Part of a small language model's weights.
Size: width 256, MLP 704 ReGLU.
Architecture: LayerNorm before each block, rotary positions, tied embeddings.
Training: a variant of Adam for these matrices, 437M tokens, 13337 steps.
MLP neurons of a small language model. Each row is named by its layer, matrix (gate and up: input weights) and neuron, and shows model dimensions 128-255. Each number is 128 + 32 x the weight over its row's rms, rounded and kept within 0 to 255. Numbers have three digits each. A neuron's up and down rows have the sign that makes its largest values positive.
A block is one neuron, or neurons of one layer that tend to fire together. After each block is what it responds to, as a language model described it from the Wikipedia text at the highest values.

L12.gate66:134058134108166092131140147097113137109123110149070129123079212072119031155137165099156111078145075093156169132129139154136130180137143144141109145119116161151108148095174115122185115188154190130172102092141109161095088125155093105132102092120113121125158159162157124173129170101123130130144210168149053178124123167116143115131138126128163128107068077148136106100136153084162120143130
L12.up66:115100154082103113140156085146108126119071077148100086131138110109153174143138136150144093088144149053140105145153187099133101193133170152171155079126164088139098179144154147159133147127093137080067169139125083170081191108189141057088139094142139018147122119166125129122181083115159117165111149128077183166150143107144099101127178122065111138151116158123114170196081193111102095136161
L12.gate73:122155120118195132132152118174091148098100131085102092152111145073113131162103120120094132110112130149110125151151005085127168133127157113150164140127143114127098118127107196091127162161152167082179116126121129140137126058147144128107064089122149122188195100134170086120190140115094154154142083107131158179061113165090090087148110112114131051177061156153139130111094140115112132171093
L12.up73:161142126182077083154129108106100125143078098170109141154095135138122093102146135147119139146055081155194118134154133147123119136165084152111121104150147102134131102130101129191161169142090137101121150161122159115138127148139097145156137176153078083130075113105132114136190191129173072101097075141150139177106141126130070103087172136089100114104190161153146163148109142150148165117128
L12.gate80:102107134127157141124059089144137129145088120240111096172110133084155132165130122109074146101086101076174047145113125114130123185109090081135097061195199133206066163147119186107163152150180165112089033131065146110135134132161124082099090116105134161146135126070139102089131134108117097122140153116093160127119102136166140172111169137154118109150115132193096144109076172094157123173089
L12.up80:153085149084097076146101141112139157170187156124090114136101169111128155191100136118154167124125136154197132130108099129134169106134101133121091076112162155111130111155169139125140148104193134154087051163137154196109091125205153117148150127162121091121197165111146134117081157199137145109074124119077148094078133131132129137101166122116105057102142135156091099143104140127129123087115
L12.gate85:155134139139126109109067127163127070116094138093109134186097132053159113162113083155160153111177110119130122148129132134144098172156129104157167114107104116133155092114115091105153143175162114116100068157159115116033189101150176150093201067080148150145073171149068161083173102120180135111133136100105103094074108129085123112074166150176119128147169161138149124107117182126187102137084
L12.up85:088138195120101141117076104142123144102129124168120092098133146099106175170113094193114118151072167156057139122131135111089157133160123112132186187095125083128096124161146138095167129119135126099108147119211178140134128029140129145093112123068122151137134128132113110091203154129226098111104140211139081108136141117105133087109106148176130129144089141111123137050132133136150156078137
L12.gate96:119128138130129145115108081105079112147098139121116074112148170125135149184096113150141122081117052121112088118129108149066169166099097159167170134141108118118167103171147086126139080065163131137150093137139087127070193111097188118096093072160100153167108109122128103114163111152105151136104094129060157069147136171111173103111086108137101089139157178133130124057135133081153124208115
L12.up96:142128083141160186079174116139150121156130106119084121159171125165165091111152139129132138098118118104179089138072152149159163171142097115115161153144196129102152165177134191122183167113134090146129100064149079145154122107125143162144170123095145150133137160121163133111092124050068070146074157109104143100114167137078129121116136128143116135150126167126100146059136135122121126136145
L12.gate113:118197153115113153154156089099116145183114105122149106132134138155144123158141125102174117198161074087069110143082191108092119111105136167105133163190143080105161198123201149105123101091184097171106133107127175152157123120164095207102103108090141084149158235117163096118144157108144131125155063153132160172085148134085119174157156107099110101126069134132145085148122120136145127181138
L12.up113:101092121150096126133150142141143158103156103107109090145139102152107080126167132112107112109124150121070148120102126126169098199114134096110152112184056172136114177159113090133101075107154164132079098147114152133095105125165179137140103125141093115099156151105153110116184148053051144178138127160198131148023095137121138114104171116085175129151103105107157133079126148158164166099084
L12.gate201:138164143087129160103148150124029153173166153195024103101142164119195063160098111129138160135126045082123154157122118106162109115131110128174126131136111082132121127145094160112120161117182146117106093080123156083125170160119121088161124185084154118120115123109096109133159142137116099045168145123110139105105113180151146136092148067119092157138164166165102124067123104169089194144143
L12.up201:188179092147077123115151153124095163174143101193096102147136114067130106119119117139144118096155136171131131142113129104178126129173093148147032107122166082172105145082137095152118091144128184130160109172151111120144158063116192088116101100105148032112079125099130134116150127122170110164133093088131139115163168147131166156094198157158107179093175118131178122120118161160120150102154
L12.gate235:159186161118110136080144160142110102092087115044121122096168159043133129153137106168051143154123112110122142109136101159136116141140153126129089105121077154203109136175102101149098132150121177065153064119190124114143158124136125112146149137170124173151101109130125092097128194121134171103202050163115132157142191137119130126178184142076140079179112181151106132159126160106157145150105
L12.up235:133125118109083124134093111149118114116120118152118145078109142160118149129163154131072130173105131179074103151125127087119113196162101121128118146106142104099136130193155111071131113121143177099101113161151100073150047133099132101131111112096107129159178164126175122128203174095183106168115135145167068147111134163087179107102078117063104092139095149117161171154134132142187068180129
L12.gate258:085083141143097133144187122095111134083158115115145062122128095090088093111104177105116158129102148103116161218080111125121155117122062075128113109175127105113125155157073124127148140102132095114177141120106114139127221141183089122131125155150146109126122138134131123059164066169145077143156116155104162128117104105145102144147111120089156191175144136185100109165118096082094136145113
L12.up258:142172078168133121129149094138142143214126165117086113092139165195136108150115175118114132156115137080131195119136172125091127171098103145091168128190150126113103096149145043095097108109114129123137109119109148170079175116127119114176100132200142106118123103111130082110178181091109204104158082125102173097126133115054131119104127157132173160120118183124081114159142147087099112129111
L12.gate270:130212168108129103123113138150110108125095119130141138161115148065142099118136168131112181143060117127115134041105116062093081191153148098153200103057182113149120135127128106145130111118144107135118131156119137166112172124119170155112143154131085100204184149134139114126101124145087111160184096145142166141079144131153111090119161121124148155116060154156141155129094100143153181161193
L12.up270:121128093124134175129116158154150108107074081150155133120140082092139152083134090128111081113169073134117098137111190132173155166146113093101125144146108146147139087182087126147153093175156222152161138103083181133133169140044135139109197148121148113144159140157117119128105138126171181167093131162124110144140127083137111099180105142188176115092115168097128114222133110117101134075144
L12.gate373:128169102124145103085110095134078099068133124105080144109105115046154120158144124113189105138079156113092119129102141102100045168133168073165070136117146124146098111129085137154177154139133145156149096182120114144117184125118174122121193150036087140154137163142194069118177194142109163129089157136153149139129159113141086095163163161137142087086121125145141084114082070115149185148132
L12.up373:161170094184117134080108151102091100144104098162150146104151156116125077137121134134128129148098124159123084077087095162149136100151125122159224142164084144132147086109130160133158114183116080161103183088149141148090179135109176082096116044131096136163163116013129165123105178141162095108135118096161181135149125088077072118216163165152081092145115153105150108140140098142179102144119
L12.gate512:161103148133098130141170105114058132110098089115142090122086094105161145149058163115144098085102113169069131138101149144134093172137069124129157127118180114127124136162154120114235153178158114048134079151137073077117139092143124136081179116111122126164129175163198124105161117176164131150126087155090124102098136111101112094136195147128084098140051189151151141163068114115171190171127
L12.up512:079115111108129100107120075155122173147115117140108167151137071141186058080079130088064109107094154086169135145087161108160139140144122076160170047125145161162170097125167166099106097239134132121160087141149114095162123079160095124119156095053162123072148117164125143098117150110073110172103101112105107153156146082097127121120071110091127108129134192145109108136167122080135188155076
L12.gate545:086150098098099094069143151084095157113224175142121095033138120088059141122128129135118165107187168134141130118078121133101122100127099078139100196106062119114123108138140090136161146201163121123133124115149123097084064186116173148132095165119149151137080159112155102128125131134145165078157119153095186153107142192188153085128108177174115143127054151144105131122130107131130162145109
L12.up545:072100147154135110123071096080159137124044028133102148138174118139095185149122139090098163085127138098124148157176135102153073173115109054133178105083158099070135099138132154160173108105102099183117112172080121113135104191154092166141139179089121136170153090113075144119173115126064141110133094113091117159169148140168127062021157149144107146156147148150153138083070061118146149104134
L12.gate567:158141103093084145096096135111105164155146109109085112132139113116119095137202104149104092082107142131120143119131110083116062191137146080086144140133170096131141190088154124134171138176127133155151103085099139055149142141112079076110180118151145164090137149076162100055202159115119163157182128138098094223145175171134083125171124139126110095142095124137105138144182073148193145133108
L12.up567:117135217129084115155122210111186111101118098138113112151152084157103043157131168205120105146139135197160163124085096109114168181124119141191203123075181157150180163160100150148089091099099144128132103141182162146117181182149146117153160079098145160139166098202141181072102131078129127171056167114143080075119127093100090077118140123108095178160051102116126118134136151107140117109120
L12.gate569:144211112106128132141152121081092142120077144109068110088141170139137138139137111149133127052154193076156124151117091073196154148133135166143120147132090096149146107192109130125171123135132081156172112126119077103113154105163146116100116145114181064135160134110144129154164146190105188123076116091140072137098150070189131110144128104123181151161114152090179155147106109103158142142097
L12.up569:170109042106114112163115142162093068132169150152101173094081117140117146122165113119099160152142111190134170143144102159137070172128209162116174094124170143113159174138127130188086154174131091105098129148116129084146133158120192135126051128123127056149176094100177166094113125154082163166108142041130111109113164151114120136096073129139203147139132132099116068167173074177178120179127
L12.gate682:136141130171088076093117079100088193138149073145111056135173130114139097174131154166152171088159087146115091106085158142123093121082135121115098159113143122099157146087130185124120146086139203152126121062136132129123160076123142139141138132103162092189171159089145099150162194092095126123113110142152081146141165169153084111136127137103079123131123158137145179134050121066163136118072
L12.up682:160112162102112169123094158112162096183185075165161126168106088129071145161110061156099153134124143085134142165129133178096141140109188101145153107102174096183093131139154165114152114131131130100061115102139121153145167101171159098138132072125116091128173200157157109121147096148107105115157147129157144122097084177070093100169193062130113114154069166158178160124105118154148114154062
Hyphen after Arabic al-. Mainly the hyphen right after Arabic "Al"/"al" in names (Al-Ahli, al-Sham); also word pieces after prefixes like pro-, mil-, and spaces before numbers.

L12.gate6:097195121109099111105152119171108122143105148132098120067144131074142122133118143189125121154106104101109086091120128159145103169118108091164095148089141104201158146080163080156144105114136171165109080104097095201095194109154192145099110065106100093178115104124168151090186182119095138186150108110138166184147124154106123125152141108126125184086088095130152114136138087101143127171121
L12.up6:162164124170166083174113106149124119128126135163173161168160132142110076089136138134116127095110122183125085152157157123063168096201114114205132163142135118114140154058217096145158122160168147172110129107145127114072101124164137128120188084126098141171116151166155187101077128108107143126104122079069128113084068167190182117109097090131098099121094139100159116136104059085130137149118
L12.gate38:167150126165065097122173093122095205147122118142116090094188156128126109098167114133146098121172146115164164164117172083096109124056113111128078117113136080138175092148138163102169117122158107075090096111136162070126115166162156154124126120104155173156105196132147096094120154141088159110144143151148129106094106147090121139093145119124086128158153169147106176151147130073135187166077
L12.up38:154147096145102099132115118101087114144110110123142043130143085109086181153123127175103144069173092089133118150083128123136127067054151106132129147118121187152137074128077102119143114084168101022060143096171169098083131162098150181079117150134138140122166175152151127147057051107143123122091073188093136103120100155129140154091115115126162096138117155157112159126176144118145124154171
L12.gate139:214191080138142079150078174116097126108124132116052160141119158184146069169134083150063116129118138122132136109129144123104110081075112078151204070120135165171117143077094067085144215160148144115129166158144143061091161146118153152102122132131132080189124146155123123108107139080116141124125115141115104131106128095123117098121071088160127143143123163235150129124156116081179141117164
L12.up139:115109167191111157165112141084172160108184060132130107128156154150116103163140133126085095137111138140153110129162121138159143106086113103066083128143161134208163102183115187172144179149135115100144102161078113095180096163128087078154053095137136182105108146138051115139100147120085121140087124061116141104098126138184196160124172085177146147085122091155076150102123165127073127108152
L12.gate159:150122128124094091106129115150080064077175121097117084113114129150160137142160119190182113063104109099100142126106132141085182077073125131120128132091119152155163134108132106077115174102122133155130084058143132107120151164141140100155122149146097136116105194101107038104092196133091128188172129102120168097172161202157128191111153060159128124072115101152110144142145087174163135129112
L12.up159:101131149073106180098069123131121118184131097100172139141178136167109141186204090104097093158199166095118140093127111122122163099135107110109105108134109162138158157150097154137131174091111069091142093162102064107102157192104158049105049111135140135163137186117139130052130182119121129162119116144106164177134155115112142152155106122180094154129140060073108067099104084106143162112115
L12.gate160:130149162109174112095095168124083109090141116110074174078107184146126036163127114167143159112123146119133154086105131119155088056064092152165154165155110138144162131125135144125153114066205184117159087064140106130129137105131097151094108137119130110154068162100165156124120227092084148109153114093166113140151148150125106181179170056114143125123117054150113080133151107130134133117126
L12.up160:151148114094100108163072183165133096128125132091121114097108154148075069183130103126216142170186155132098160107134077141136139072165103068150155143122075101128130107172153098110133097054154106128136121074143161099115102128175066175139130095078116131147079146134176113158118129106108158102058121057125098171119129189132172183173099095111138096130147168155091083112128110085159142123123
L12.gate166:139200165096120137158103118110134041090187108104107118060108104093112116161186101162109115165119129131053171105128135139129144087102104079138077109107118127147170202129108138166172107169118165181114116126124126102177124125117132194123155083162160154147127153120152125130127104133156122161163103070070137185153126117216145190126179098098096121144096105087121153121129116118130133170134
L12.up166:111191118114132127097161124066095185180167176122099132116085174141081159111133153080168131088112176176111182108169160142155138074102117131130145147154104108099119157091120071126164097146169102124076072159088090154160142142113149177145121137144151118112122083094148120073120069155117127167096125062136146054130098172133108109157159172170123139095092091103125119137102085195133125092116
L12.gate247:122135143101126085138171148077097131147113102143125086117154161129063110172114053146165115097142110112088069103117150083125109041158164149142085127180104162112161133166182162126131065114106131144140157087173100161176139122116150078105100100154108063151116217103184114188156075094117198140136137083136179182148129210165050159140123112206146087143106093072133107153092141144090202118144
L12.up247:150047123093145156088116026098129103085088082164182109147142102176067173109092127123126158145134141108165177179166149107125105144207119106069158100143096088098138083173179177113175167125106111125135097163143105180128164132091162098170125126105156100111159112129104073110127083154157170126134104167123143124140072127109135132110117177038055109144090082129090123128084105107189147143100
L12.gate275:117143113042133209100076126124100136093141126129084087087118129147049096116184109110149136143104134083118151091159079083124117146091142127143157142090152114126098119134121088106100097142124110122110086076179098177140105087199110141122134143127106133167164080133107139124119116104051192156107149080129171152083186152183137144098164090179156151135126091178160183113109148086123145132115
L12.up275:167131135124142168147161157181166154170158172136129119100128152132152170125191082176098163141179142078133145116146136098140133142116140141133049121091154086126113071115099143131148091147120172096143156151105139100128177133149141142135150142107125066191113136157113141122142148121094108092116143121160115114102157089144169113066108138152059187152190108060078156093132153125135134080141
L12.gate279:114176104104108193089129128099152040121179129097101103099118169185113152156225115117121169094091142144074122147088136144189154135083122173138145095106162121165206120150114129129066135125161181086124106131122104116170118207119183089122112126111083178161100160059189140126121110094058174044180176107117135119094087138134129101159065078125110105142135157166117118148101107112176152128120
L12.up279:177087099143127161129146185131092104084104127119159142150142140105142121072155114137091127125156114093163131132069087107096099117111115143144159152154149116138120126066137078103158081142093143086183132132149052180161082092145151065087149143071158186155165093095172117033108124089056095138252165119130127128143128159156110152138113071118152170125134089117137178098156182140162164154133
L12.gate284:068082070049116151096084083155100124215144185165118123144164076115081169182155101061130145125064107110081150098106119098114087152105139134119098143136146104063115135140165163058085153188157147126095130165126131143117141144142140102112068114170138122147054134109122077076139142125131112135135141106101158118061126119144108115174190051147106106127133074082169122139109168094178129164128
L12.up284:159167102099145118157054093113161166116145103113034159137134185146131182143168165133085169153077101120154103128177122046173184120092107149135116087111183162128094135099136162148121165111116107129138099127154106108173162142149027101124176111139139120111188145138107127175141167110090110141138132082091075107126145160123072118147109132105073099091183125112114129111110078183138166076151
L12.gate372:151204105089126119143055152136118131121049147046079109151138150072195131163184083135151080053140118063153125139109092123150121150142101123084132144124138121075106154143176138139109120129116126156102067141151057082121159123117115129116138110105098154146114126121175160086153122141143151148103153091120179186140110140153102138152166102169121110125134087108170148152112075167141142148109
L12.up372:160106136127207182118082115127098183105108166094096154137132148155132101115145077185116181125150148134138126117152085136119154088147116152094095077166176124154109098153120109108098150024121125140150060114131073083097130114128142116093122094156102120114148193130160147161163159130180127145161164116132103148144082149140131128115155115177112106099158113123128133130161172137113126105158
L12.gate454:183114126159126129126071139166124090113117146090168123109176150104126143116137080120148172107152149149122174155129102108096181122135128137172183138144138144175131118175139137110131174100140156187189107113118109110113134127117161106083119113075144099204141164146133095089117126099083146158112080100140150107124109118094106182135128148124111096115060104110111063168138087129123148133162
L12.up454:125127082110109124049152164124115139120123131134153152090096111127091200107174116125138181080134159151108136109162150131095057149074116165105148064158148236092173085152142142092105104110101037130125122147191114110101137179121124130121121065122106118156162133102149116104097092143153168118092086063183094088150104118102177157139088103116144181122085124136124118132109101115091242112137
L12.gate470:114145136149117126168024139126093132065192178164075145119110121132152154126159135120161104135093109153162104107105112105141195068103155080122159154082105113124150165123116125153125137139111099145079158114154121072130135166126143160122110046100163153119133158124124070108091176117111127168171188137155125152122071119169136145147152126147131108183080119108122123150127158122156165121117
L12.up470:071057142146127083131098135153099081170114106136167140155081151145130159148174104138191113085086042078220158106121094164100167102109139099135168120097134101136124155097140130088147137162117098092110109160126114072117124169060172070048114161206106173122133172115131124118097080072099146123146143122105141162088191145104143157126117121079147122166088122121102125121154137104071174121153
L12.gate495:095055090097121096128140093116109123082094139167139105152189202143127124099157179130158088062090097136116162075083122122111172077120091130149122142177081147135129080140117149084161112132190155152070111108110174131081137076114079177132109118129135172125124190100078135174131112092116140112149200149160173086102157116135170140144158086182108073174119178083128141155088133136137168125124
L12.up495:097107125161137109109065155166133124111122164101120134170174111138161181111176118114189012091124099109098156147101145147055130139145096115144139165161152186145156126100141122104148158086157124136135197122136155111151157096137096133102140106101168184176178148102115131059201126112079153140202142151137196107143098151061112056118148119146179154115094140090117117143077182139119144079129
L12.gate585:132185116178151080117098182108082093150143176143161148121137081102104113083140083130133142114118141119140142121134093087153103077129081081149083093119172137174202141143092165138087081111146134133118082128151103120127134158134084118119089140161091181110081115160101123104126120144174162144139169128033130159162163148162092058160136080175125203123152091142100132111118149113135197119096
L12.up585:147079093197128143101106143119105062168160136152131139170147115147115070036157128086134144180137123160203161096215068119182109112143103128169155091140139116177120119200129145140130066096096132152153111080117124061088116134118042065143138122132145182139118157125173079118101120182105106105055092118138117119127128166118083127087157126106138161180168062165159155159104106090114150134123
L12.gate628:164129137132105087118105131092063115109089107131105153067167096129160129169085087154105149111059143153118150130127061134121150123081151128140134173123115150083175093088181144106102101166147086109172113117105071120153174110113166149137156086117176069163134132139087146087167098161114137143132188107143152110143128091137173137189176133218165138182059119154137203106120122168146182133169
L12.up628:124176097093136123160023036144150095160136061113053151157098111160113121158150101131025209086146147114157147111219171116173142123121110124158141105149082104157096130110134168099166117187112135103109109138163059101151179197167122063139133114119111099141116104113071123178127184150136138157123120109108111139162131127195131095154139121164146115139116129107129161142113101111178112105144
Superlative/ordinal endings; infobox colons. Fires on word-final pieces of superlatives and ordinals (fir-st, m-ost, young-est, secon-d), and on colons after infobox field names like Occupations: or Position:.

L3.gate376:050099085147155113154123111128171138173108232072188116116147144147128111203120174103121130122093114118105122110156115120106130104155142153108111104028109091170087144156172129125156146200196137176097119150087068170127144139156137118125146115104175132158139138132113151135086167081145103105125075124080177115091147124131131090145123147104103133125156117087171150153156103091070120086099
L3.up376:091127102160162107083096129113108118164135144125125103121123183163127166160082113109110114073109134157066087177134109134105116076127139152099151079127115111127162167157154139191166143179149078111154107199153075166153136160179168143095176111172078152096167155091082167166109134141125098148131151142161112148123171145209062073112118078152089130112093152121198167074132175123114098125103
Mid-word single consonant pieces. Single-letter or short word pieces inside a word split oddly, especially f after pro in professional/professor; also w, y, l, x, ig (swing, psychologically, singles, Texas, sign).

L3.gate583:094094114142136114124080100094129088167197134064132129140164134108146142159128161087111130127153109085124160104097116131118087092189111132178136104082124063139123102166207121121114124169153101115141094168120087098097153159106072085087130169176093118186154136101128141080189122052096100140132112157150146146092115134130188095177161097129078122170135089126135152157166102148109159119103
L3.up583:165095113114143092121147156103133106104165056076095098117105096139103125105154089128172168069140123098092138145145161204126089137172129122157138140109148093204111090113195100140145175117122083141140151126176153141149137198120154114097111130130102126119117112138139102144181114077093115132112117126047054144109123121132167134169086139076195185155152093172132137154163084173078086137101
Word-completing subword pieces. Short final fragments that finish an ordinary English word split into odd pieces, such as nex-t, fir-st, facil-ity, for-mer.

L6.gate24:110172160147159104112098087099110118150150161111143146083133108138134104129121157145129120106094078147120160085107150136165101116137171119119146136163176077107123207087136119198103188147170125190092182111100071158147097092111011150148070174136094110157143127121108032148132116148126124135150130099176186128076144126142171137116168157107189138147079136116207110052133101162141183147124
L6.up24:161155108126122101127147132131095152154131177125157070033156115127100084115155162183174141178178126131077150126112122119122150115141170111083151158088092115096110099139102129138119158134148122121178143172153126128199067124112102111154136139068123140093091127143098121088145080123078114109145089131156133094061081106102148197101122079145135165120079154141092095143180103147157142071147
L6.gate290:088107144131122042103104103142077079109203157135137097117103099095163078165159156109125142141112118133137132079116107097113135159172175156126093154083153124159147137141149095151154145139132102159157173129076138122159147096117131117087164112113126112143154163103169079113163140095079111142136102084114178140072151109100131119107108125117184130121147144143150173175147111172137114159097
L6.up290:139168130115098109070111105147121126136171136169127121091131186118129109171157144090102160146074190125179072106121136168161128185125088127114135123151140130104130150169128184125115097081103172134165123132090118156098155117140104109094140192106142095166172099058127108127144133081076123161085105114137163134096158087103111172147149153079158143121131121110127137120090164078071140186117
L6.gate446:138172169134139129163109089147087105110171104179060094149104111118122077128123115126070143152183150091230114117132155145132069111152115088129069150143100100098147167140104124144151147146126109131111096145114111119166087112105090151091074113159090083180152150133141150122134110156121184136081134083113176137115113114136096149065065049101124129160095150145167134140133072117112137090106
L6.up446:139124141111125138173068137131142132142161119138128223081104126114151110077103080096177056174148146098147178134177166136156103190172185110109138164106164162065181124146119043139144120171077113143153170166096099086118128165092111144139130223102125053117152118121161139102135195090165119078112157082174104155133126116148113121148149153121068153081079105133141163097084111096077144156101
L6.gate591:107147148098149105091144075096168171095122112149139150089141142080143101127118093130120070192169115114161143108124125151110127161139109059066161111147097155155134119121111192140122159103155186168151126086147122132115113102080126125118153155138109087174157102144119083129131066077149086115104090108149176186139136142081093109116105147117090105192116138166095182121117168136103112150098
L6.up591:109188162143128082140090161155111113118143062129142158180107154153156113101136127106141107157167137135135117125112188172132138100132072131096128137117139139102068174124116162118171132104136149104201147139132193135140123104173145135142097182101075118147100165081134133168130122140102157123167117109164117137138160135055115153091131142148158145065071181144139080131080158087126146136160
Early piece of proper names. The second fragment of a capitalized proper name, right after its first letters, especially the period in St. before saints' names, and al in S-al-zburg or W-al-ter.

L6.gate263:142099196135183142150169111100127143110156071133092135076168131099116131091131064168094076121120201141160165137128136105147099166160125095084106164151125144103071145123146099133107111163120091151104129088124152158190081169093103144132071059134106125162098144179117112157143093136095086145180091125060104068077105125139138121114129146183148128225066138130155154045156109127091120137100
L6.up263:119195161165116133167161147081205126117092151113158123128127136117105129144213130159217098139116116136100069098162101145116163085094151140153098193181121115103109123113147107094154112118107134186054135104143155123100131140129134070157049126066123191127096149108156129072153154155119144144135161103072140184173111155100178149128178141136101070168152122045138131163124155115109098146127
L6.gate268:141100112093134084112135137151144124089127121128042094157155128146093161159119114189092133119121140050151180110198091125146055123159142155073092125169163125133133110134147116159143053150153096145136095142108094136141165120201138133151120072131099162145119143164108106138152153160184120145130125109117108124113091133158099116103164125148132095158111124130112149124100058197213177175096
L6.up268:109149146105167088083173112148082094186167116182122133143171121178118168106105120136141140129105131163092097124150120134221131103138146081145105111054086118143124103149136161113080073135117170188111119095142112136143118132170092189110105051137135125099138144130169174043095126083138090140154102052110103146085159134127064089113098142130057140166165119178084155154150134173129142078132
L6.gate426:097120150115114143144167083132167146104110110135066150127108178095118120120088108160148169125095091099155184086194121087152122146133091103115144149132132150130171136165142092124138111137132156131135086123083135144135092131140097144050135056081174145102119205161099146118100135109172173114156087110135120216127088124125129143075078097084112087135113074153097125162103171166113177118039
L6.up426:117088134120129137135095142177112189075108121134135165174080129142076138126121117162110133151177142059115100110127131061159122218138114114136139156115214175140102117145106131151109147094125126117164099094134119142126184097169078157161156075093100128134162208109158151138087193095101114126174129159110128217108134120074119152108207077090087107129152147151117090085121145165166145152136
L6.gate438:166151135154136130132095082098125157097119080114111097158108167128105144075166109199087118073141129117108172094182168115180146114122126148177124118083148149145173084105159150122075152191127181182127132146142150084146150166119153087181135086069096181179119193141076121139160149138089115121156073108102141166128124137121152162029133139157102132106089143141161069100122120187189144093103
L6.up438:146127165169169181124173164112127117064141082164101173155081109143139149155121191152126165075196115099160113112151095140068062144132135100126155164149096183083117081124144126134103162137117139169133164155099103109137102156075099143127113156117141109154159188064110146103107142057038166142172128115112116131121100161098150141075133083127153155128145140061096131108133128147140085111134
Mid-word subword fragments. Short word pieces in the middle or end of words split into several tokens, e.g. broad-c-ast, fir-st, fast-est, Dist-ric-ts, dis-c-ussion.